Weights of a small transformer language model.
Architecture: rotary positions, no biases in attention or MLP, tied embeddings.
MLP neurons of a small language model. Each row is named by its layer, matrix (down: output weights) and neuron, and shows model dimensions 128-255. Each number is 500 + 40 x the weight over its row's rms, rounded and kept within 0 to 999. Numbers have three digits each.
A block is one neuron, or neurons of one layer that tend to fire together. After each block is what it responds to, as a language model described it from the Wikipedia text at the highest values.

L10.down110:540546501486522532531488456509419482513420505545469511554497576532519474493443513555464444459508481433454581544530511575499474523499519483490501465462503439472533496534552533466572471518554509428508547472492494513470488554533565533542445533547451431521471421451527487607501464476543510506488495541511501445493458457487582452560450496521564426452516509509504454438436479449432438479532
Numeric values in stats. Number tokens giving a quantity right after a label or space in infobox-style lists and statistics, such as Running time: 87, Injuries: 9, 16 doubles; weaker on scattered word pieces.

L8.down224:478542480398528493480518505534534507496513489477498567534497472482421511516481510479429488489460511452511530501509480523492503528420494478535575437538546469559443473532458400514520480470537513468428511551456519481579428542516484438497464476517541472519543526508517490478553501520563590512448460482477488483485483511448526435537524582569557570514447480493525456507483570496466472501532
L8.down584:515515533517434543520466474526474491533532524515411496568525425472508488478461585556477505566445433498511491528571557491526513449548521476483468477526538490458555497497533569502635506588474494487497481542557414400463465479515432514492521532497439476492552491490540485425515473514488582490489491473523561473521496547527482462532575501546530461459447529529520535466476543495448526485526
L8.down1130:548509469468503526509558508555465525506500549500502584498501433472480449442435551530483550509538498511520472444483555501416434505460500456482509602509449525444533490506475453495517496486511473559532507495522566485537541461537444536518549442426507425524463568552456451538492488490583487474529502506470530485482463574490504471584516443497453428477474624511397498521507504502531481495450
L8.down1161:517556473522430478491503485546486484509437410501542540570532482413517511522488583503544474444512519496475479468495463509497543477493483520437509555470472469526470532570548447499482475413526476457566478510533470504508502503470491453518442415523575496520481575499509509561522468491452503513619555440471496473462447532561550485493451525460512574500470486502553510490494442510525522531479
Role and title endings. Final word pieces completing titles, roles or organization nouns in biographical text, e.g. Chair-man, p-resident, Sen-ator, profess-or, part-y.

L10.down951:499492515467482554582447495479463496458485488542433487598514551459554542516455506420525471477520604486542463437473474480525496506454501442468418483468503495477531476470461489520497575472508506469523505520536423419517497460593485501491460537547498457473519557537559507481505476528499452533533521493463504492496531469479421574559513495487485511517504647549470491539430441513476582527522
Role-noun word endings. Final word pieces completing nouns for people's roles or relations, often before a name: govern-or, w-ife, part-ner, P-resident, archit-ect; also other word-final pieces.

L8.down698:481499520465474476463551425574532491507476490574476532493476492571503488507558504544535502436543496482434495534578475540459506601558476513406508410500441500530571454456511472538575510439418472490506490522546505520431528561493427504490510513499550496486534396427538487498538436522486598491462533491450525551464475550606546511519499496507471503552479448501462476501457523466455439534552
L8.down977:535554510463435597439496481490526413505492502438532492459513526492470525495503479471490484479492523502451531533448471516584510513532530521547502501425478603528603520446481487597508489483537463504513539467537516528509539503515465492473646436551550488525478500499505561571521515516591464537521491427516469411476540501532543425521505527524479502483515470542505481489600453482500490548426
L8.down1074:414455500437493566476525475496498554545481459495491504511504476571462456528453524564479501473530509480464476381527488509550494555548499551517539533472465519443534554516489512540477491480444501506424517546501487470500455526522517488481465515512530475546508586530377486505527503535491500605535557486471441444476561513465516503503489458592493468536523488472525530499474504444484407450484
L8.down1516:483477516491519489473561477545456479447489494468399541516441443522531484439430529501554443526443517477547461493502481487463444488460464502533537497503544510482464525541543500548555419517510399501427472552499403547526490527557445518509503501531452560461538495486487513538532483485535499532529516486526493524510516447523491473525518447486477488489466451578462490455456510453525454514513
Place-name final pieces. Final word piece that completes a multi-token city, state or country name, usually before a comma or table bar, as in Cambrid-ge, Belf-ast, Virgin-ia.

L3.down40:476440567564470505478454530538494501517505510500539529504515537514489530421403487491544425484503516482450520502594525463512543497462510522506516490499562474461498505450491505487528564506502514427582503540487536450491572517561478585496492496548465490498531552489480464469461531458534517525558472424520480429513465472496556505449408435511493539471466464565471459539544585544500502507472
L3.down331:516458602516520471488494518511539451461477479499466409559512575513525513497448493569491478452502549517460490573456441479482490506485538546514558469503462544442463467493512456517525481505517461453475491536449522504479551509521500447490517446565522431506508508485565502518518503529405539556489490469529437480553453562584515490461506581465500451529510489574518567427519446516477447457496
L3.down397:501551468573501510540432512508480464525468522524465536481534463547562502480507532467554493510479556472495441515511555498493508564519515459426506504489489543418480478420493527494525503479403467461482470485476543442520538543436500458496536476526494454471517444485508494442518501466478577414582529486427455477556556517506504460515468527518580539479419461503502491500581466549554511511450
L3.down436:518544497505479548513450501553494527460563570546468578489542391501486462507429444478498504495561437516547515523532540494489533427545489462514517517513469527468495524431405463493486533489500566522534496462469472540587470511563580517535536491497458568524497447538481494470475554533500500580533568493493423514516593446507468451508498399523530503525495502429464475543508560479453419561534
L3.down550:549562533573539544522462502495546486443495483508448460484498603536452485526485528515496415477471441493571510509450460514432472451476511492515495558514513425509555506485454481507456552493503537454442602561476547534479466568517443506552503493549436516466522482526529546466456472485497452467410478507500473582491508489439581421520536470546534486516501545498467498513471545467554481501473
L3.down639:508449516493538583501472509482524488444520466534466487514508441531462482613512502473500500402481533405504525504524487503493539529446524488509526527487473484446569500414583460471520508559519495490498542486518437552489590504498432526512551493526552501462566449507474464463548530496479565537523511504451477564501527469457522480463477505575552449511478499541522487522531497514523428421473
L3.down797:571494522409467476454496403485493459539395470514482477507498502482597483539497532520422457490499544434451501482484534497479414557519541537528498445510495471528512541525556472538472500475532482456466504529525528520532475500466551540555442368475459528414477496543495498512467498526529535531489460507507461480499505507517559429501516487540521416495522422497567529499500467391461475507497
L3.down912:504476440510541453439470420554511417534516480471484560482480501473476426477475503516557556579502548478467505513555581480455499495494473429470466537498532511531483453466524485459444577498478511468478438564521462434482557485520575480549484428470482484498502576496471524496527459497469425521513606475508463486461496575584530491513460569529441556531556457540455535435478489457451512487571
L3.down926:466519510521465455466514486466497545513490514495502447556480534472508526435450575484396476539454502534484473443434517577480554473489470471453503573483452556514441502517496452526511525428510460575434546470450571455526531536437474523490537518551539482485487427449526526504506546519527496550532418504517454535460446414515519492480478504495542482510569505556535520456451587566551445492491
L3.down931:511524547469491593560515503447522422559486485536463484542465466542491472529516561553532572477478526439446555514476517490446466544509521503522449481516507512542502491540544440553450520514552541489492481518492424484500478501480525485533499486580539488518500540476545463520506518509561462510542517498527389539458457453428569449450522494543499503428522497548506517514465467471549468540510
L3.down1068:485448543434521496489531536518489502511500466571465464511463578537540446515489507475460502496467460524429454454494512560542441465569506525433472520574375445520468518503523524519488407474496484523480546532452518479498474551545500448430544543503535460496486418506539532527541485473529371456454422463481512462510484520590498485490538537510562494474491461471454469498459530562570543538558
L3.down1138:496461459552500512484537471556473534472470513466526506477519524536523530475522475442546503460429485488496454496568476577503533516502547541484478541453491438544526449545460493462551501496462579406574491505470464523486549540477427445459502501490497493584510425498511532485434566535522444519465517449502552482447446541572532479524455514500524492533483504493623490504485439614536474486514
L3.down1193:478490569467511449495455466518516498509414538461455544536517471460521549426540501479469512529454518503566470528582459481562506473461432511504456469521421504429527505476485551469424536496495488513505564501470500512474455559476544470541521440476546531481494594492545500434494555460552500501486498477472475528526501504498519451483487444506493512600496567580546510478487439498494522532489
L3.down1372:497446482543463463560504465405545487466438495478539476431530515457542519530581455558500553504430562471519453580460579476474423551510495518476507486506488481573569511558519529458543433445531431451489455452544560465440506545513509594499554412522476473397512570509489530485515509522565568511473506500453506467463472509461562482475528510588464512538596480465515561424491459503456483437446
L3.down1447:585433475534513539500479417520554467500460475474504481572490492502536485511415493575527557512510462567478528533536528471531497488479503593534524547501502467493471467454500467439502533548563523440516470444486560518484463532467494427515480441496505474578464504461481477387532541492509559446457536536532472523506433499522481492458465418493539488559544497553488523475508530530502457448507
L3.down1523:448543515474482501514523410595502470477554471436568510541540541543518522475513466555427529544489478498482475464530441479535462465531475473474472482553514496544506535520516528527520538485454456483451389446441493543547466487481505487487559483494479453489487517513439510547611542389489477504569454473505469464571505511509547437481553470485449567541504461501445520477566507543509462514499
Place-name word endings. Final word-piece completing a multi-token proper name, mostly US states, cities and countries, e.g. Michig-an, Colorad-o, Milwauk-ee, Massachuset-ts.

L3.down69:487428526473520529471505488521524520490462550506512470491515544508534518502501576443529486502484524481444465545460531523522463505539518449458497541475530463451491494487442536462479556565482437501495487494498574479474494505571504448440484555527457515528533543479473529444487537509555543514469433588377372523482465496450552465480462505529504571489599557560531497482459548504485469477504
L3.down113:511522430457530526481510526504483536527529516560494492502457557521496490500510542452579540505470468497530477497495489491423509551438488495466468482449479496510504560422498471494500521477535470413547538479491532479495429455504431477468552512528489476515556503552561536518587556485566470571444479447448501451463416512430460450511503523515520532543448523518611447494561469491488486483527
L3.down154:490544535527510492515531454502410486474470484471588556501541503550535432544496554552528442544518436453359552501526496549422553488444549428514502524448543449548505515510547462468545488516478502480573453421558482564507467428516502514520501485532477473570531484506494470525550483468476506539480452549526443502493451482492505527512484501512533580508539512471537500515492453490395450516513
L3.down263:469505524492544502535547417497437489500470512469490456494579482451542462540529588445543547467475524505468453468505535492523561413464512474436531557431574534465525508454528411473518565513566433459554580478494497483525484437575512561471528498563492457492522520463482422456444552462523526512500480494410437450485448443474463508557498498546476582498558540513489483514538472519481555423467
L3.down269:392471566519518505527486527555449506486428520424509430463542522395512495481531516477453450520490476448460510449504490494418512493438500470541500472487513523509533557538454494491513537531578589494469498524531480541521564497546508472478620469510513586465525484550453501488485561481484521514464435518535509537527554441518484471571473426523498572479440544560467460502515531497523516456497
L3.down427:613501477421464482564493516507496500469555476512528605528498482474546477527533439445549516500467507526457499532478560445493533482566516508445524500425468434584572499480467482514479502491486393510554439461525532468534587433507558463478436484537539496472455487546489503577465531491532541478528502516557516502533475468444490526576458489445488478540579507512498486420524560449518479507538
L3.down450:469472495492531501502517555569524522564454503504521435542512510501556529496527523482494532501522523424450504478525461474473462494491460444492495466471471478451550483454522559441554501427556465542471508475419484539516487588582534522512495437549539532531561506482497570530469474476506493503436465464550570512529528433501484448537547492497509495442489508560518513505477483463489533451479
L3.down471:541525511450543501522492480507483491539523575492496476446482564579525576545453555430444498509523538587522526506523443503533460484487571544508499461440532486511436478511467472506479465517519506426492495472476488588483475525509571454541487500518493421505495466445587554452444475452572528475476494541441414471369538497559547487469529527471542553519498548512529479556461540436522531562487
L3.down595:467538510456469472480504584541549488499501508487444520480521480532431506540517545517507553433511543470449525563524521450477450493482552441549478444519501465456440519446498437535608562536474471466529472451501516521562448524500483552529550489532468548480547532558496479455505446528576598454476532471425458470433499423477501454487491517548548504516480572564540514530508496536505414478482
L3.down622:481466501541486497472488519520488535496497464519529498511566509497463520557504535483447528461529476501425521488459562410439504474429526492398586468464586477459533490489514517476519462533589435455542488461489542528473529471555511499485537491536431451566531464478483486526470477494523603509507412476508537494459428536476423526551540496533542553486562506497475476483499500536424480453484
L3.down666:548528529468488562437459502526428506512490501506533519518526557504501512434555504499501511551561490475581440539498476504423481546508486440518498556566470544526472564496499452522557513511561469530520467495523559574607520468493546500499549472528531557469479475449500461537498513463528473502454522536456528483443518496480518445439517557536585448481433429472472478554444511529499509528577
L3.down1069:583525559533497495524510484468562491548485529529456560518458447475506455505518467484556511446509466488463488473451434496469477430570545506538478530469485552481491494576546479408499487509494535401460467548576507541486486532494520506491445553473480503476396466468502474447473532451524523458490509585497542522478499518482564477524429537446523567452485467503501553534560502521441532518395
L3.down1280:436456500508461504485502521488561509526467490557467500508521506438522507529504414560471469515480538499546501483511476506571467473488550451505491403517476545451515521573474460421565492488524438510460545511463422437471566481586518492467516534554456550542453428523482480537480470459441503490429517474513543408501505524481457545452504472473509533483514531513542496478470556514448518552450
L3.down1290:459460502530536483494540460514481511521502496460537445408531580504558476515454507538478523509478521503523469530480580526481517542451540540501477510464467534446451466473515471473463521503516475442499477541484506459572416512567560490522523475499511426522495489475521526519537480449562441465511507524457439460536478501546507479510492530554542523512540525517542485455496502486498444499463
L3.down1411:465514531486488527510540456510548529435502491541473508522525533495515522526479451531437504424522512518416491470551466567433516452404582538511494468487562522433534563462438430562453511521472511541502554520483535478493595471460493556454486465571477538473474554519527569474531544485469582517511444513491505516530515473520495483494551512563503516473639565512460475503494430513498456484445
L3.down1464:448493513552462512465506473537501510507517470478481492474493462491508536467473622470536415471466474576507531558495553518457447538502527511501596485380473457478611525502573507546547516514557518495526518506512413521510456535579522438523437491490553515467477502467489441474488547546445474510454458500483448510497518465512521473524548514506520483457523481510503454526526452538505495591458
Person-noun word endings. Final word pieces that complete nouns for people or roles, such as architect (also architecture), politician, writer, President, viewers, Bishop.

L3.down47:452456439484489492497507499480535471463539468416488512480498542432473511525515491523565461478547476491509554556467412494537451512496436422466474514464405500481448399461486531536535487501514541548489455458462488552496506549535435433475559526456518527523462468424513513551480511495445538445526494570540393478472577488562502463529569473536526473483501451456531503554466539499503468550536
L3.down147:550503602518489537448536531529524499470473518485525453499439541520580535559456526603489445534488418553418523458467548463501505520559502475561507501491495445528553488508512497472509516533494472544546468573439417499500429472489447490434540500465509445485415465504466547556432572525481494513504433528528460510497528480447506512480453533493511562518492513542462519477597532432432462518488
L3.down356:502415456474472461474557545499531544510537447551509495454524502493518479483459480445515508475517500536561491479508452520539501503554546518532485519496474578513537497462471478554580465489425457443487464483534503492490560497472474436461461565477496516519463446402525532495559444511567433489496502481505414464478509478425471460466478453481488499473530519500489497466485414427526539571528
L3.down426:556515586513483434455497481456530576384474530517591517491489539560460551523441566516489513478502495490509559503484521537495513499521439502462477517448518503509483435478529480504504542496506550555484470533535447529558497535578540481546556515482446463467448551474578529492444440582486485538473477465494502562501491469551530414459517511513540499444474497520440511443513509563461551551513
L3.down475:493525517499506518469462505507500493529453521497491503514526504487533552444529446460553523532542514449476542429556489469483463502508488493485495395474526553529490569509565469380456516486506483440497565516539572476478480543469442476530505433611527533449415544510568433537494485599564520467470483481465490500430462501596439483505463479516534565456486562535528489548497503492497541469494
L3.down535:510495415557525444523528508489485538432463482557459527502481571513430513525566493524519477592546489521483429503496512507509502564480507441433506465496558454494458471472444528524527516485519448414542472454503543491452532531531540485439493449516471467489506531508506461569460528522452470479497483499484492540504509549550484445537554515441485605516472524464568520516477486382497498501441
L3.down690:508563553549502488454493628475471465424450429551544538455528568504468552515476521473517520453566508546449479514455522426477503503482479511439519510491580485502534517494521556500519511515453505506459502539502516434527477514539461501542537514525481402483542526501521464521448466467500475555489488529410495526427591468552439534515538515544511546453492539520533513551479421492516510538496
L3.down727:473498527412498484489523489529572542514481562468398509509480544434540498521449475500507465513557492537445514459455536528477436556545510472480447526465547474559494505561473492504513543492500472465578523461487496522431472502481494574497517540569545529448551503405568506576473512493477542451534511451498539545509503534513456517468513461528566506459502476475560493494523479510477535529474
L3.down1057:493493524502432536533490541492504506445426486542570546534421514429495476455518440461497438403472513522481553436473572561525514452434506537509472524392536495452465507485414448489485560512495499510535472468400504517490608497491496442517562537524441510513464519460537459480516520455479482535428547482499517508488510475538497508559527478506482579505519482644481529441495517430523479505489
L3.down1059:462486487510465469558528545476519456511488527529570519448414487485502493425476424471482507483491580492544528507558585519481485530443498492448536499469553524505612460503491498518492509511479508479574480518506531499422503488521545447484523545495490515486505503498501539464504531455565519534491536526502503532560510569548580483477456469474482500496487482533555512531546443470394469470529
L3.down1079:550481512479475511504502512493471509496510549490562446416533486451597514548541513469524507484484503542488489541500448491494513526503487467420480488485516481507504555523578540484477523503597445523443495557549497540575464455495474493474561514498491517489505534528537411503418552518604479560480523470481543531559455513454505504531453435542479505490612465489487565562494421528488451413528
L3.down1080:535508510473529497451523510467541522439530520473488463446404553512459498485567495494499469501429472596561534501531548496442554483496525448520512507467538487517452580449520507510499591458526421400475473519515417529492530404503533499523503511516518550503505540482534485476458500474389453519441494498560485530438477525570478499509468502543460512545515477519551497387502509496535525541474
L3.down1167:445495587449581479481548464489439532507474542530423522539471527612473582581485547480414459533462491486505485531444451494475531507481522538501523478412600437473495527564509509498478481580435523441561486535533543458449488494469506438465449487540468544485435495491399532492511471548517564571454468447476493511452454503477510558524434396462454504517511549510490395483565523483444463519481
L3.down1224:503470510479540433451538448515489552560411507447472554499473497478569472407533583564412507501519553471520518410480510513590545495486476518516514458545564480535562524462549469495540455579455474497431509486598490512509495515547510522568466556516499497433552467443498506497459458433464507431516531550488530448512499526488589474522566468481518553533506438467480534498478462526433497533495
L3.down1297:494633554552475616459484495527483440506500503379520522509499481478498513490448495472483537415551493535457496525466507471494500519549506548506494496485451481483512489563476497457467538503470508510480426491473534457438499396513468468601507474509516557525458506515448521521472506509491525465432467545551472488453470475506521528488483539507506488470566447497496584563459487523515481547469
L3.down1361:549491424475533457504506543501508426544529550462485459496485486501528500421542527487477436503520575466546548593497551527479530513518495542524449520449448522515517427458422483479463479462499532542499497473486506459536525549483503495512439585464465548513527532517462547515445429498459511486484528494487452574607528520448519533476516489592376438582552474562502527449537575457492518499459
Mid-word fragments in names. Middle fragments of proper names and words split into pieces, strongest on the x in Mexico, Mexican and Texas; also the g in Leguizamón, ograp in Geographic.

L3.down26:524471460551512503446559487518560470610487466438429449476520434465511495517487525512565525490556538510494573564486510486465498530497500463525464476541535439465555488499519489517516475414532532489486553460512526510485459525531502532450454522432531482496555500453460477540463523452434545521503515474519469510538507433501570480457564477524501490467466557562443437596521462528442550468524
L3.down31:577526505499535499509491480473540533496501502457557567526559434397540505570510503545527494525451443465459545589533536509546511480562550498476532493429500506500540542518470472455457527490470425504528477549509529504471515491498501396526480557471497493491556476467530499475478510500447443564551446488558512506555497494447546463499536403484516488480539488462549487498514508542417510481459
L3.down52:462546491449548469514530499516485483514515467478558532487520532501440485588467516516457452584481539570517524537577452518517527488538531474564481468507499473468513494509488511534499447526540475470529468513461545430482505609539545478465456461435512536594481561427541537456461410505549504510504452464503494515569473436489448546516510493464552580515488484506489563569486528498508523423461
L3.down417:490595426490499558525585488553459527516468521496516494502545578541497522520477541473511528528503465486475500470599528533500568514518517466559468477507482459491419493600539534515521429530480520521514473498523496510559454525473564437468445446528508495417425505414568469529417499605472437527471481503463457473487496482475431449501448544452558469489556480461488491484486508482519500568483
L3.down557:527465465544456467489519489518545490436515445492568458458531594428480472547539483466476448472503402511469505516519525473522511552561496452542459512517498513511518514581529485440516511460560543482485489516386491488533548458497549561526550542511493527454488512508520441529478536500448532546502465478553452564532514476541474476561494505558506485506574564372431468452518508516572497494496
L3.down572:499545585493534483466517455464492479517510483502475513527564518507435538451468512456468493448530512478491479546431506498512462479474507562506494503591515520506496478558491448483539445490473523535537539466561526436531486513496552508521555401527529495463466527416508545490479450465398508497460560535566493504504563436486518539483492507505517459439492569439456472468530540588534550568439
L3.down673:559502550494542479456454459472452486440454521513501489587487532534442528540467560513473533531542486440475508557571448542454401536534516563452447501528539419518421532574567581425510412433503504446479467472465448496494496484527615488507516563506523549435519495509455521514483460519445539518542576512505531490539520483468456540386442481511496493453496495451517518500459508523428505575459
L3.down731:478512465558531485415436536518463534547511478493522490424479578510513518588445472435515528459494474530467535524511583500473450510472569453413529462521491524432465539573474451535492506521581446481550481509411493490461455577523575486538511479547508471500512503428594548446492501478485568503517538442526501434506402465526565483460532450501559500529524503481501444470486466519516462448512
L3.down788:465477508484451595556520510518445538476531410420525526472488499508542441486507527506542445507528489508493552541559533496476438483453497513541389489588535488498519528420522435482541503452461604540426436456467476480482447577453450489527510537521513489485574542508446436557497491516507516446473472437479483459498463483520562449538560536515506547499547536508486485562488559542451474508529
L3.down804:487504538442524558503473520474511472517455463507541461451493525376522494488518435527474522510459486516532485550423486532565452537484528565497453528471488437460588494461470562524465515490440439412479460543480516516605502528527573481489450425460472492564517538464501489485503476443502485496524517484437442611511541528527509533484465429495521519460546505534437558565553506530445518510500
L3.down962:496485469493512504550527494460529559494501477461437455474492468488475506571423544435515523518527486468520523577519526493567515488520492481466523421449487455419509489533501492493462456464464462475426591541464428537602500571560527510495604439441508451563541509521458560490485527545502455472552484505508517479447468400495558521491535477509533488551510541511470455445581474543491517405481
L3.down1042:512543436564487466504517449493513553495532422494487422434589544506499544538488451523504502450512487535452494545455478481466513494532500450446473490512500516469550529496547490503544440522474479461532464512485519471481507543523559489492562474447467466578504532405473490453464488473462528531485491491505463529467451470447526449452494471576501541477484516469480431480529422484533520520482
L3.down1283:502479552472471564509512517567617452501486530538515526533520542485515494623511473550468435480493495528458509582496441534470589491460517581423509448466499474508487509487561489446501469480523579465531514471486535451506514489493475509525506483567507547586536496454513499522515483497514428473412488439377452458526422515481557506529528477533512531498581501476598507471496434496573414487480
L3.down1330:538518438527533543468486506506579461495485459467383568516605445522503441549440471523503452508475547434515427550511489478517506477533441543523553512447522509475499449502547492412558487440490518461494488502571508507472496516502485535501540552516467522508555465446494441477492581505434500428516550476545436545561503418490512465523495441527521501509545539450515436514568491403460492612519
L3.down1377:524499521508460470541452476475457545498491525560535477517460563501415481529460548541477488426428580521503543534521502553521460542446531547436439463458552485529525469543528559519507501449479534447489518493452479486459492508509539444505569536485469404472531493448592527468497487523463524504551473451477515534456442459468538486491466488498519518553465505527435494413514442542534443602509
L3.down1407:629540474491530470508586444479487526484567409505568485520488537494463514517534502500478493470476474512522541432568468571509534550502482484475427462540503482527527551511558554484555539515487517474480456609481479501519477529503490504526526494483470529427480473543532462507505504517476431514483455485515439526476496473512519546400532562533470538500594451444439500535464475535510486559535
Numerals in running text. Small numbers or the first digit chunk of a number in prose and tables, such as ages, dates, prices, counts: 24 years, May 13, $25.

L10.down1011:396494468484553496494466503475578549461535545500540490475498554477496551509486562540501507491500499495534493504444604537485504473543561449542486496445500515543482503508497447475519532469500523482477409581532493500571483597538462544493516454517576526412424484566527473500567492490530475455487457506504533533536521479518498494456506494530514470462453473546487551477506459573509581578511
Name and year endings. The final piece of a multi-token place name or year, just before punctuation, such as Louisian-a, New York, Wash-ington, 195-2.